Part of a small language model's weights.
Size: 12 heads of 64, MLP 2048 SwiGLU.
Architecture: RMSNorm before each block, learned and rotary positions, no biases in attention or MLP, untied embeddings.
MLP neurons of a small language model. Each row is named by its layer, matrix (down: output weights) and neuron, and shows model dimensions 544-639. Each number is 128 + 24 x the weight over its row's rms, rounded and kept within 0 to 255. Numbers have three digits each. A neuron's up and down rows have the sign that makes its largest values positive.
A block is one neuron, or neurons of one layer that tend to fire together. After each block is what it responds to, as a language model described it from the Wikipedia text at the highest values.

L2.down330:132109128115115110143141088129124120099116158105107132106111153095140114183124063114133123150091076096117124151172106144150131145108117162128146124119141124104117134067132137136112150129149149136112143128140114099126149123127114103110104134126169101119112097117172141125164150180151118112
L2.down1324:112164175113130094099097042172138146105111137130119067146159119130131110145136116130101104140109116125149160162133160114128171136156105123148153099147104118142157155146119090103129155165152184107106134138158164129157101102164135095120162144106109124170112075118124103133147137158113147152
L2.down1728:106140138172119118119162041132142101030098138100090134123075102109144124091161129130155116137122117114093149173145138147119150106110117151144157125134079141091165110107153084127147189143139106138145090146139097109141147129127132124117132111090116154148123127149120105085132127133104143145
L2.down1780:116151131140139101130148087128142156155146118134113120096109120129107144134109117093158105111089121151176130121149134119097121124129126142144137105107134072143111126112091104109176167140153112136099094120100091167154124107133123112104082150123157139105130108147147124145090163153083182140
Responds to: Infinitive/modal before verb. Mostly the infinitive to, or modals like can, would, will, right before a coming verb, strongest after managed, able, enable.

L3.down17:141149134132163140156134095139090115143124134122073093120172088158141149166140120102085137117145145114145136116135133128160143141110135151190166164101157169131175158076122158130128122121126119121138140114123121159164163097137088123114112147111138131085174149145099116133127124145154154138
L3.down57:147132113156154125082111121128087139103091144111107117112145137133087138094100125128136168162114126201134126120168130138129100113121132131142084173120097147127108122094125091114165104125120156143121111118130134122128133136159147125162070117168084137118129119107125102152101089141125119123
L3.down72:122143143084118093122093147163080144156085137155156135157179156118143132110141130147131096156099144103100122065100150115106115107119118176115078103104114135135173114146136081116105137132152138174162089127129090140145143127136091139116130118160115149093112106135113116120162134122143134154
L3.down86:151124145135123142125146141150160116117110154132137114148113159173084097100093121142153089077138156119166146136157115150142077126115151142142102150170113097150129096098131100133183130150150150149123118136153109131094123123142175137137116128114115167139141133124135155142106112103137151094
L3.down139:126153112159118151104106132132124105096113162136114145136121137104144118127148154090106131086165115155131140093092093128095104132090118152156152135167146129109125112069130113137116137118119129124134089137128097153093115111120161123124094116138079118100153103109120129162131142110116114128
L3.down269:130131135129182129078126162104123142137085105095097162062144122095112094140099158153152137143161139122106091105104177129140129182100098122155125138085111115155119143145084125128102106099156158116136146148136130098109134123095135131177143107133138137129101136096110127118113130137166134122
L3.down306:161155069119143162084150141156156151123138139122171111183136128133100089126135164123148093121122116069110141089132137142122116135154125092112110080091109130135113148157101117139181135131148124164091100116124135077110161133084119089139149128108110108115134133127121131136136134097159117129
L3.down387:137120128141114130105127048148134137175131086100106138128147184097104122116123126108115103139121077120103117101112130118136145110138137150128096174150079136102139126149143109172158157135117171155138146097174101099141140159110128139105106122128157168112158164134119157120132108131128157154
L3.down539:153150122100128142113122086127174135116153128150133129132099097116149116143131154127145126144109072156091138117171141137119080137136146162138133132125101114150125115165123115150163100109109123154128171100123143122150137118097124098104146131124135133129149157148131116137084172111136150151
L3.down991:157097126131129157121098098142120155125129132129123121136141140144125104131116110086122144116082103135079130112142121157118088122089107132130161122113096155127111149143134103122139074113139145137126141161157109105109140140118120128122155102119132103137084086080167144142168114121129111134
L3.down1250:125187105126138115102136090120101089146109100159168131121139108115136117122133164101106142099157102140157118104127099115145143111168165123074118149138118075177075109143123131124133112114138170146126120109135139081101158137121134122195125142118103148113148167132111134075120084122114129109
L3.down1302:159144140134108132111086156152092130161097125125129107139130171096096126170143162099115088182085108165102136133151096139126106148112108097102124142103131119101113106138082156131138127125114149109115120185105145092157123111144100125104117137116103177133096139140149134128147165149082140138
L3.down1557:141194114077127137135145101156139156174141134107166086114137102113125119169141143133109087143129128130134106122124126148103095133114140149111180116129108131138174091109137123112148137127163143192068160105067119136137127113129126105117089126162114084130125109119162120098074138142111135137
L3.down1647:087121143123168125148107070108138170124165136145141162158132150092123125112154120159142107084102088110132151114132116145075152131124132108126103155114112130150096158099134219170094138092122125139093171107066118114158118146113129137125186149103129129094124113168140153117138120120155153137
L3.down1871:132104110135135102113098051125091102145120151093110152064113156109081127127124148125090112125186105105168128140116129118132092165190136102155073137109105123102140122123202105097166125128113155129128145158107088113119125179131161096122126153113127127136164140153113076106129107128087102090
L3.down2011:127094117110137134155139100101163111080145108124171169134121123138087116171086152043172104135080133152104090088102151103079171110177110127109099087133111119107111129127142147143117133173155133140140146129122132151115119068158160108113130134125153140086149121131143132116183125106161137144
Responds to: Word-final suffixes of verbs. Suffix pieces that finish a split verb or adjective, mostly emotion or judgement words (disillusion-ed, irrit-ated, laud-ed), plus quantifiers like Thousands of, most.

L4.down1667:085118089114135129108092073138117149149143117115115119132150139180132167165107136098150158128104124136123140122168094146102136125122133142107121120142112128112120105099115111169060079102150110141158111166100116158112163162129158092113144153093131165096079131162175109128160126131151135135
Responds to: End of a name. Marks the end of a full personal or organization name in credit lists and tables, firing on the next separator or final piece, e.g. Miles Davis, / Eddie Romero and / Jussila.

L3.down212:111155104145134094084127117138147154140118112123164130140108120140073157126154138145069170155106120117119114112117115090129113152156126160126173107089140125150174123143154167096094122155120121127143130102152113130145097176113123112109104161151139160151143097095144150107133143174156154138
L3.down298:101150122159136137154110111132136139104141133125134145117113145120110125106130110148127121152118168122153176092098105096147128156128125125099134086127101167109106166158118146162114118058169084149133122140133154105093140131152136151137151122097153153165094143090116129075130124119168120085
L3.down327:143096128141116118114101137093108112151188116130130099130126144138105138144180136145152139159138145169087101117107153181122168173142106143096153117103082145118142099113099158168104119096100173119148082112106127123119147117152126101137131127073107162125117103112120121155135117121150140149
L3.down490:118136126149168123151150178098161115135112107144131121110113126154135101128137134176163105117142119122124102096093143130134150127095123149098157113112105151169145146079091160119081164120147120098150193140085148110131144119110163141106157114118139103121139150156119140148135134142125110124
L3.down678:089100140132132146138143100161135123131157113135110090112180123104106096128132125123130197102128162112142090141186140144185137131138115129153144120152161116124121136148108127101110143129127093081123111119147082122109094144144141141067143106106136083091138132126120175159182132155133167148
L3.down741:142124123135200094167146075134129159112104168173151145098125099168121145160147140172130121121219111150141114156152103135134125148135101159130094121110185137088098132097129105075116144132137090133130097119153107121118145143096137186103102117163151123092133165129122148126105125121143176118
L3.down957:146092129132136133133167118135131169097110142170191130120155118128124107121093144112156103139111145136141124122159120103180107090130092096138088151126131114136102157106120154142141134172157138122153107128097117126140123093164072155113080106125095130151092129147120119159115095131111125128
L3.down1170:110136162113124105141160085113155078146111131113121138130151127153122087122134142145121130126084104106168108113165145106123137166149140143120115149132118125130130134152122151157099112127120098174144161127159150147155152103138125111115134114099128164069099178121119122142103136125163098166
L3.down1177:125122114143160109121117156100160134119146182142145098129123106172137129124140132153125172134160112117089122163148139167130115126157152132124107136095055119079113113065181157176139134115154105135145186146137144078115125114134160155142090152169140122156115136104111177085157078152153128143
L3.down1220:142119110124133150146141135118165158097178123130111091102164097105099135138122130087163136128178129105151092131138118137100104113169121182130116133123151116164163144114148135136135132137150106116163135127163114143087095135120109101130122121126125093085112134100108148084117146158154154152
L3.down1328:136137133105157123155058085173165113075107115162117139108134131140123105167101099120143114131116141141113107129120116144102107150098138121103122147093147104149165113155123139113122122099141106157165131145139128126141150151162090145117125122144143127153086154142147144117118087121112137138
L3.down1358:136163102099161134144131034116137138122167132082131111141157100134139133137120112121120102163132102160132164150149148129111135083085164148118095158179104124107182159124045147143141119116109155146153101114112120126152128121170114125118152113119139122133096181092154106148128158152115092114
L3.down1857:150123139124154155122112077127123135118112123134146143112120135130141085137108076193081154152168132124117174124157096105134161145133113141162093125141106130143135136091134171151124124176153081100161133116160085113094152120129133139101131135083126173165134157102175107137112130101096177126
L3.down1894:135119113103126143119146069145145118147113146128118157118147150120149144124075102119170115131140115156131138139133135147118143136067133113115138094117173113115104114146123124115083153127134147129085128132134105152179185120130163154150134117107124134141105150093122155054132116139159163147
L3.down1903:140149108124160122122146185066137057107106126094177124152132135155101094126174104106134140109150141102195093131122138141062128099105123105113147093153151123151124103090120147135096112115108131073189089108112160138121164135147162148102097105148141100087112139097106119128093119121130136092
L3.down1940:111180119139170151091102112105180134170081129131111131118120151146110136118105125089160165171066145161057161156165114090111128099099154134124147108151096120058112126111114091097159150126120132138149115107089122113129120124119127129117110159105163141115145119119141152159138116152098141130
Responds to: Mid-word name fragments. Middle word-piece tokens inside rare, multi-piece words, mostly foreign names and places in lists or tables, e.g. Ciud-ad, Avign-on, Pyth-on.

L4.down262:127117122118096083176145146084134159133083193129089100140091150157104137153144126121103137131162137149176123120102137107149103157147163133132120126169100111123183097118079120146114139123123165128135120068141114135135151134146142143122116119134143140127093136120105094137130075131129074094
Responds to: Second word of fixed phrases. Second word of set phrases, mostly after in, not or at, such as not only, c. (circa), at least, in addition, in order, in contrast, and word-piece endings like openly.

L3.down366:101131135110096186116096113140139117143141135168134158129115118112101140132129086102184118162111125122141088159131087133083118152121133119095147111147105136081144136150145133155110167100153137137116136103086125110143171090145092156136114172165117103117148136123179123129107094105133142129
L3.down373:117097164150130110169136070159141123123157164143117106129119073120152127091133144099137102147141173081136113143150163095166102113129171133122076161153087126110172155123142144167135120102143123101119180140099144128109094101115106140128090111112139141125122070108128136128147115130169110114
L3.down585:126148075114163148154102116131130131161111141109117098120130119169136075129048142172101112106160125086108158130134139093123130149139154144140128130182147177146147196148119067137129101125105126165118106142154110164140111106122101118152140107127135162115118096114118108123108092113111090147
L3.down1061:090146110109107144136141127141140101098121130114083097118093159129124172090123122104106153164147109185128110117122143133116153165128137163137154127171122121101133167177157133167167149128160119151125145144107098108111090122131098145101166156100121132132155131146100157142181130097143141149
L3.down1106:102089110153113060164085099115140099103111086119123172113098133131098133115137148121123134146110166113103073108119149107161174135133148140107169109097147093124140148147161178128098121099158117129096144111125130119123122120146154127117144127182105165107115128063115110103109157106155109137
L3.down1235:120117113143098145160162094150150193109149125118107173117131132102098152141135102156142141138134142126148126128118109154106111156088089182159148089098113150072135128143182094150149157146171170142121126107089126128123135130123106083117141146092159127095143115134109171141103129161152128104
L3.down1275:110112088098120121151142063118124130066111134117098131135145112157119102134155138104163099130103125129126151162145135115116116109138079115126108137127126163094170124112156099131167194134144115135115127149115146136182110139150140113092127066135133157145167126144106129148093139117100086181
L3.down1313:200128152116155113143145172134124118132160120155152081134152111114066149091135123146109148140095108078139138145102112103120136141126131152111148107128119150159134121156149132102145103123112090143092141178115133126156082127088121124128133121152116132133132109120112123105134114111145089107
L3.down1353:108148142136122156171154093171163140155124137137167106125150136176122171129132146076187154111134145132140164127143129143087180165119105119166098129128147107135115158096120138161145130137157137133071143126094085140127147174147113139108146145128132085138160156143137158109146112130158094137
L3.down1424:145159133085156113139149073130127118119125169148113074147133122135127115165128077139116113121095181140167101117116144118164186106124116173107144121179093131129171150113115119134141165104124120129117116156172146143147166116162087115084079128122123081157131097099127105168130092112089116124
L3.down1438:115147187154130104116137038119096089158137141140173142150111112107119121071137124111118094123082100110125124144141135140139119159181128141140136154135129131139110100199134147113100115121103111111132138123154122151173142126167171145125131129129134162117135146089142115144211104075093083118
L3.down1479:136141150134178089126121114095138123131104107169116114163118101105109150126145114113143147157108133107145141120127126131115104138141095156136109130119126122101157148097134123164137108149102100118136159190123104165138091131113141116145147084174150154174105085138098126158145167124143089112
L3.down1571:147165111124141164166091092127119139113127131133090104094166124119203097130106108106130107112115105159133082150161155134132099132110106142168089124125145152155151150129078130087120172088132127134157095158135114099080154107113132125152073102170114120098125094082138117124129129147132118145
L3.down1826:147103105104079158141096147159168142142101137123131141088092157130141112122095145125183146135141134074139172134179120142110125141148104141129066117137143163088146168166089127104120138118154111099110138130106162142118093122128161115111181141086135134117126134126123140118098128096119176082
L3.down1844:147123137124132085136098102145074140118140101112104138113149157167100137142138128097134132108092118171147101143156096096132111090148112102116155110128149140158118107162179113128161162132175102167105123135144121132138129129161126123097131146102129129119136095125119114103133142102145149124
L3.down1852:095138146154108148112127065139097112097135138108125105095077133080116085140152124129121088092115111112137125141110167121082188158130097180161176121150121126133144146122128094131131150167134133110141114143130076104157121108151099162178126131101125162129134100111124105133154119137137119141
Responds to: Infinitive to and copulas. Function words introducing a predicate: mainly infinitival to after difficult, inability, decision or managed, plus is, are, were after a noun-phrase subject.

L2.down195:133118117145131113162093117093096151137131157108091073127110122146154132145114138120132135121080145135129156124126127154108175101099130137124110142140135156167145124148154108104120080177120142127140119171106093154122131167139142128130080147141131165132118155118143157081189071102081121151
L2.down760:114109133164125131155140105105103132084089122098108138140127148094093120155109173125116073141130151101136087122139133149173103147103134123132141141105136134101147144129150118135124135106130136144089140099105118145108139114131137140132136168105151146148142140143122117134117127120121102127
L2.down1204:093147151135162135129113180105130135121166104091125100125121157101127110171148168156120124100089106147149128075163143149109092104117147132175102117120136064098139130166136126148112168119102111158129109105123096128123156150164079168151160163172138095126094117099118142139153149143147107131
L2.down1229:134102106147089120124120087162141143083112161120095142179156096116145135147152099142113179127112163121103104140121167162187132151100147122154127078089132110105133100130162145167124066144113158181130140154142073114088139141142142145091115135139132132114132187156151086127130158093107135129
Responds to: Preposition "of". Fires on "of" joining a noun to its complement, in titles, degrees, awards and phrases like Master of Arts, Album of the Year, series of; weaker on word endings.

L3.down464:146143159100142169073148135086165149125104149137095123114135159121106119128137103138168104157139148155121118101091124113108108151117143176104071087140104112109117120143153088155115131103131134162146128158109168121125127118161126132155096108138114107139109136126138137134103101115114135120
L3.down620:104137118119114149103120144180138129142149156160143096154123156114141153145118163127109107070148145106094145075128135139125092161111097147146141107138121129049132144102104096156142082131126130143149085118134186127116143162138112149127164126134165087136117123146108098162094103137124134120
L3.down770:137156111096148149091141144113132119143134143143116104120122110155113134098169110127165119139136127134115139170114140111106123178157145106133115137127125151108134142146144098110141117085128173089124095153148143099100145147085126100119101112118087123124105149135120165124143142151106103111
L3.down899:124154116138144146126121091162130119159147166101126154135145136132104123151126189119108132105146105102140132125090111106125109092094147112151125070122134115129112149060101132099109126086124101145107125115106149151090155151142156145128152135131116124120162110136161110137084124115119165116
L3.down917:153138097154131132104125148058126096142139149094093128126147131131141118151171149081140117133085112116138133170119078133147125129119136148126123139130130170133144095133115111117112108132122132133135078086103150155119131132165135135157108144101140129164141139132132137144143164120092147124
L3.down941:108116131106163137133143097113099091120100143152185132134170157134090118154093158114135145136148128119125107135142136105166108143098123141135088148100119151113116146115125152172138115101064132109084113142128139094121102128112131110148109148153118120172132080128112096104151159123163112098
L3.down952:114128111097100142093121130077158155115103095170159149122125143061128053093159169157142054127198077079109126124107167112086095147114124148105141092135129163152119167162119089099121129143154187148096073143183133124130156144142155147144075114120117157115112101120117117123097132107167161099
L3.down1104:123129097103090098128152090134093124130132145140082116165145106122156119177141145123128116116140158096104168129136184136124103128107184153135120116129093120096162082124135138148067105090111120149139204128147164141155097140117151141166090075175114136172158129167152146118130131111108148152
L3.down1372:081103162130143111106115141123151150121096121200078128125120113120145143125116155142154102117134156144148157118133135166107095114144137136115128136150126123090161144130149124079105111123105167144198118115118132114140157105123102149119122141085144133138134110093161127129169138126177171146
L3.down1529:118135124091157141137107082131104110124121118123123124109158112108117134166110156113118161125126097137089127136098145103157149112133146100134123115119087115138125129118159055119129112111137145147144130110162181063091068153104115106154081125161119150137152119154145119135150138099130106108
L3.down1531:111118151150141126157172078079150161125112110099123145091146150112141151129141130145120083094179159091103112138096075134125141162160102132128158131108141094137118171150124139125141094139120101095102126109186077079132130138127135155113179104144096103148153170102162128109082138125109156173
L3.down1610:112151080145108128107111147156147125162129100089074105151128104116132189151122076101137100126111098165121146137122095122163118114114136143135144101152113097109086086110135101105112135134105126130123156118143141190072106135155079123141146146151128139116141081104121198104120147186105106105
L3.down1646:130191179075111091155164186115143122134143082139147114159095115146111117084156145124117120137076169149129111095143077165117145142138111129135133162120101101158153138095091114136127119100171097122089128150141138121160128113134118145111149129150148172174132090099136128145150173125126130111
L3.down1805:134123157138097155134107105164116153121169144105124143095098157163131111150171161199091116138122107138137155152136125103125125161123132145115140125155100124139071113133117091105083138124133135143129135164108118127108146115135152160124142129103148169091147129099124130120161130140139144176
L3.down1918:107147131114133126122145096128117139096078126092140121134151123140117126129122144094118156131113143145112174107121096133124152117126126121097137112141076092091136096111148100124069119095104123160146130117099157084070103105124099127140167151178156156145096120127105082149138117129113149144
L3.down2032:126064098107138106089188110108165161118112101098173134095188123108142115111150159129170149154089093096161139126137111097133096119134115123133145139160105140099116091121111078133087079194155097176124176150113123142099116121154174163143132113114164106131137131112089120132164122161131170182
Responds to: After a person's name. The token right after a person's full name, strongest for "of" before their outlet or team, as in Laura Fries of Variety, or Miles Davis, or Thesiger as.

L2.down271:121123160119179106104125169093116144168114135146134107093144129117062104110165152133121134106120158172100140127126106143154173134174121150136081129127152169113104154130144051156114110184126109072082158143134086111134151111126105162135121077143153120116134130109204112118096074100175152105
L2.down859:140124142131126143160133132132084163085108124094078124096141126134101124146112139134129107137116134153148090147135111127141144104100144160104099168092152144088168143124120100083104116136124194084096112137115122100142159179127067135178103131116146157125129161122148074144136116121127102100
L2.down941:115142103091110131104139133129096112127165133130108108141163130143126136134161147106119102088153115131143107136081151123122126141104083123094122155083085127134082103166096080127071132159185133130140167132069073123128144131076160103146140127140121138106137123176132135165135140150118123132
L2.down1488:090174130117128147100127110142137123171098156095119147123147125101154128120121156146127155156109125103083129146109110119167135145130108142075122110171116116158100150151156122127107146165153119113188112096160067102117151103120143119162105092125108110109111107174139088135158139131106093161
Responds to: Mid-number and mid-name fragments. Inner pieces of numbers and words, mostly decimal digits after a point in coordinates and percentages (46.59'2'778), plus -ev surname pieces like Garay-ev, in tables.

L4.down152:101145147109148099130151034126122131041136125081119143114101154153130105090150113114122106126094117082138095150100133119148149101106114165129135119119102150115125153117174102124199175161163081108100092123133111135189142135131143165133153114112128138154146118117159151159119137115096127098
Responds to: Verb-introducing function words. Words that come right before a bare verb, mostly infinitive to (difficult to hide, continuing to write), also 's in let's, I, not, n't and modals.

L4.down921:154120111138158111103116135150117132104116170098102120143095129137153101083106113137145112155116129170131106092153108120128105130118066155149166098146124109159160076104126122133134112111147134139134089104159099134122121127096104125120160126165117118116131158119108097143106165120123086164
Responds to: Preposition after subject noun. A preposition, mostly of, for or on, right after a sentence-opening subject noun, as in "The skeleton of", "A trailer for", "tracks on".

L2.down102:164135143158174105134127119154113130139118097132143112128104135118111119100123147141147162089112143122124117143116126140126111109102138107117119111148126139077169121101087147114132168151166156123114140157123088188114106137151138121109120178102121098098105131152117112184135139125172114154
L2.down566:120157132111124116123103116129140126127112139130138119191149134095168116131106126173139070103123139106129122118151137127130155112150173078106126130139154102154130125116128133117088150124132097138136156117116134155150136144121122087136127137155123117132146112143150116098118166172163127084
L2.down949:143112148126114134097139139121099141101156106153097142156122151095123140160133174115048107178102087109085117103096154121121146100112154084150173129097129126142110170105138173109102158167116184105130142097100102154110143120157114130142141097134132145100132156143136113114137118092118132161
L2.down1771:176114125097111127147170094138122159130086113135099102126132145167127132100126156163097151109168138080131130137123154125145152120101124132157145114126138115104145125162143109104170098102130110130112124149158103150126149107132127108109178087084124154167128183165147107132084126177137116094
Responds to: Circa abbreviation period. The period in "c." meaning circa before a date, as in c. 1533, c. 2013, c.2004; weaker on assorted mid-word fragments.

L2.down811:107148119120132146139123081099105127164162094124140114167128132136160136120093132137150137118129117135136142061122104106149122144131118129146150138125143118191135160098172146157146092143141154178125179097118142152123127156129153043170114150127136078126120115127131149131124147147148130125
L2.down1217:120124116125081132101117000115106100164117145122112083117105153119116134152139113130120109086135148117105117102056156139118154135149097092141126192135134117086109150145110162108114126146129120144127150109129131116121147110136131087101084123114092096123132192130132095109091163161064139155
L2.down1302:124121126086089115076136163124117138160118140091132143121130165105157164108090110127132112131113126081132095139091135148136135139105059152121136123084101134104134129143068168123149154091123104145148128114110094099179161100141116124124144106114133150129105154165153131119201124101169147127
L2.down1329:104153129107086179089106110083124204104156116132118163099113089170085113100132135122120099132157112105118088151129123140116141135136157142138097168111131115151158142103119129165097142152125109151186098129173140089104177150166121165139161139127108160115110153101117118086125097122118153089
Responds to: Passive participle endings. Last piece of a past participle or predicate adjective after was/been/are, often bad fates: det-ained, imprisoned, s-acked, available.

L4.down1410:116125102094119134126143093141126151103116109130111138152110113113131124116168137131148106153150119084101136097103096135146124124140097114116111175121130127131129127157089129157103117117143134131126142111125152096145178129132136162133144080127113095130122149114109092131135145175162118116
Responds to: Transitive verb completions. Final pieces of transitive verbs or their particles, just before the object, such as cut off, abandons, strengthens, bolstered.

L3.down10:110112086150107124127109105117114143164155116111142141141102146131167149102130085129123132145146140144117113115143128151107126105065159127155117137150169127160156157082150177108114125132121158108133145122137081164143116108151135109136098123112100104130095137154138186140154136130092099117
L3.down77:098071149143112139135118225118149066094158149133173110152150114134187149123126106122124149112145105066094161107132169134146148095207150122109114117136120111082110156090145119100133153120121127135133149194133080068132151143113147144163103121104122133136163144154105139108130120155125136154
L3.down390:127126139148109093161131092111139126094134164130106120151095151120126110120153092134071077115133091131141090118148116157194136073137145090145108113099106114133120109180132204144132143093174094142106088098161139136130081150123151124152091137162088174158150119116126118155091168145130111113
L3.down429:126133145172150158129134140094123136142115107115100116104175137101144080121141115141143182153147136153140098094130083113110102148122132147146099148143082138121132183146137078095144135165113140146123104177122138111172097163139091103132065135132142153158162151093137118133087095175179099154
L3.down481:178107119127144157120080125119122144144127111128111110090150085133112105116139121153092127089139133141101124137147131131125139151122103107147141133154138107142155118151126093130136120131144166144109175074130128141143096135134121116114152111080133123131126163095130139067102158113148104127
L3.down513:122106121095141135099126050130117100123119120137151151091129105148157107099112142123152150142136133130125114115132094101107154130185149102087115124118100090120135101137139158097130160099122183136105139154159140178126108107119099117125176133117124142155142118126147132115146104162113122088
L3.down722:147143110143125102177111130109093117120148109134130073115099128074109060132146110136117122142140098114145128139150116113165142136100128118158177162131127122170139148140109117075118102120103122092148131120115129111093114135128134152086125083141109092182128131117113165124112149117127126127
L3.down725:154154124098106126082143145101094115148139088103153152202129161122108116171157158118156167134122080139150148118138104112083158107144129097131134112107154118160203130112112151136101131118132133121146119117138140124109108149128148116083133151112137105116155183145119126128139150123152160091
L3.down1074:110123149104156137130154100133146151146161139108151144149106119112125116082115156142133101157130109120148131142094117083118149107147196126170122127150133134106144110105100107090148127102138127156163122109128127131136131101135110127134108138107144165164132120079105155115169150170146132145
L3.down1157:092130093087094110085110087179107090140117083139169143112141105132121114148135136112162130107074094111098132120096144106184128138136108109136136146084082121149153137140146142086072147133154138127115151118115080133119132106122122122118134079111114133096131182122159112113156115135139118085
L3.down1307:064180161132072136157129116118100112142138110128082126099102142130154138127123162129129120126086132136120145129085107102131129166073141133113091150156123147158102091153144169142117133152124138155155090154137143065137100130142135117138156092146160129137117121127117139160153137112141134130
L3.down1348:155088126134149141122124142089155073119096141164149119114136158135143111164139155127142137132141135100139134127173118090127116093154103151090129129175156125162164151183148140143101161148130126106152129141111118126138131127098086125144112104091124123134127178128104064131186135121081110095
L3.down1690:137128134078154156104135128161160074130093125162135112138154118151100068153134137113120168102135127126112112131127112120163134143122150127135123082141154119110133079126103139161119150168180136149124156091152183113153149092091128144134127138112165155104127109095104126109120144121144133175
L3.down1697:146101149165138087165110124107128105126116141143112132091112129120117115137138108124139121158091148127118111125118118131150178163090139154124111144120130123113161138140168148094136128188077130139116085167134129106116123163124109124090154140085111141089142183092147138127209146126192124080
L3.down1770:077121110109089137110090151100147144137093113131117145120136092105160115122155142132116112168109173134141095148181122114141114126144105146120144128076147120114161069091125107138078105167155186154080126109136141138122180102134108135130159156143098130137100126104161115150091133127171116136
L3.down1841:152117132108151152127153122153119099115124125097126137128111173131160100120061144136094101166143063116132138127118103102175146193105124155161122171134101080120098055160111138136107152150104098137128136100128148124090102131138117113130099079163088157102104142121135160127122151150095149143
Responds to: Post-nominal "of" preposition. Fires on prepositions, mostly "of" (also to, for, on, from), right after a head noun that needs a complement, as in "point of", "title of", "qualities of".

L4.down1305:099114147133115130126094132110114129087130136127105135149098125120114125137150086105114129168138133124089100138148122153092167155125135128119151127090119121100153071128101144149082086104124151142113087141142118126193120115125115122128145122114090166147154105109098155103126102112169130085
Responds to: Romance-language name pieces. Word pieces inside or ending Spanish, Portuguese and other Romance proper names of places, people and organizations, such as Cerro, Estrella, Místico, Ortiz.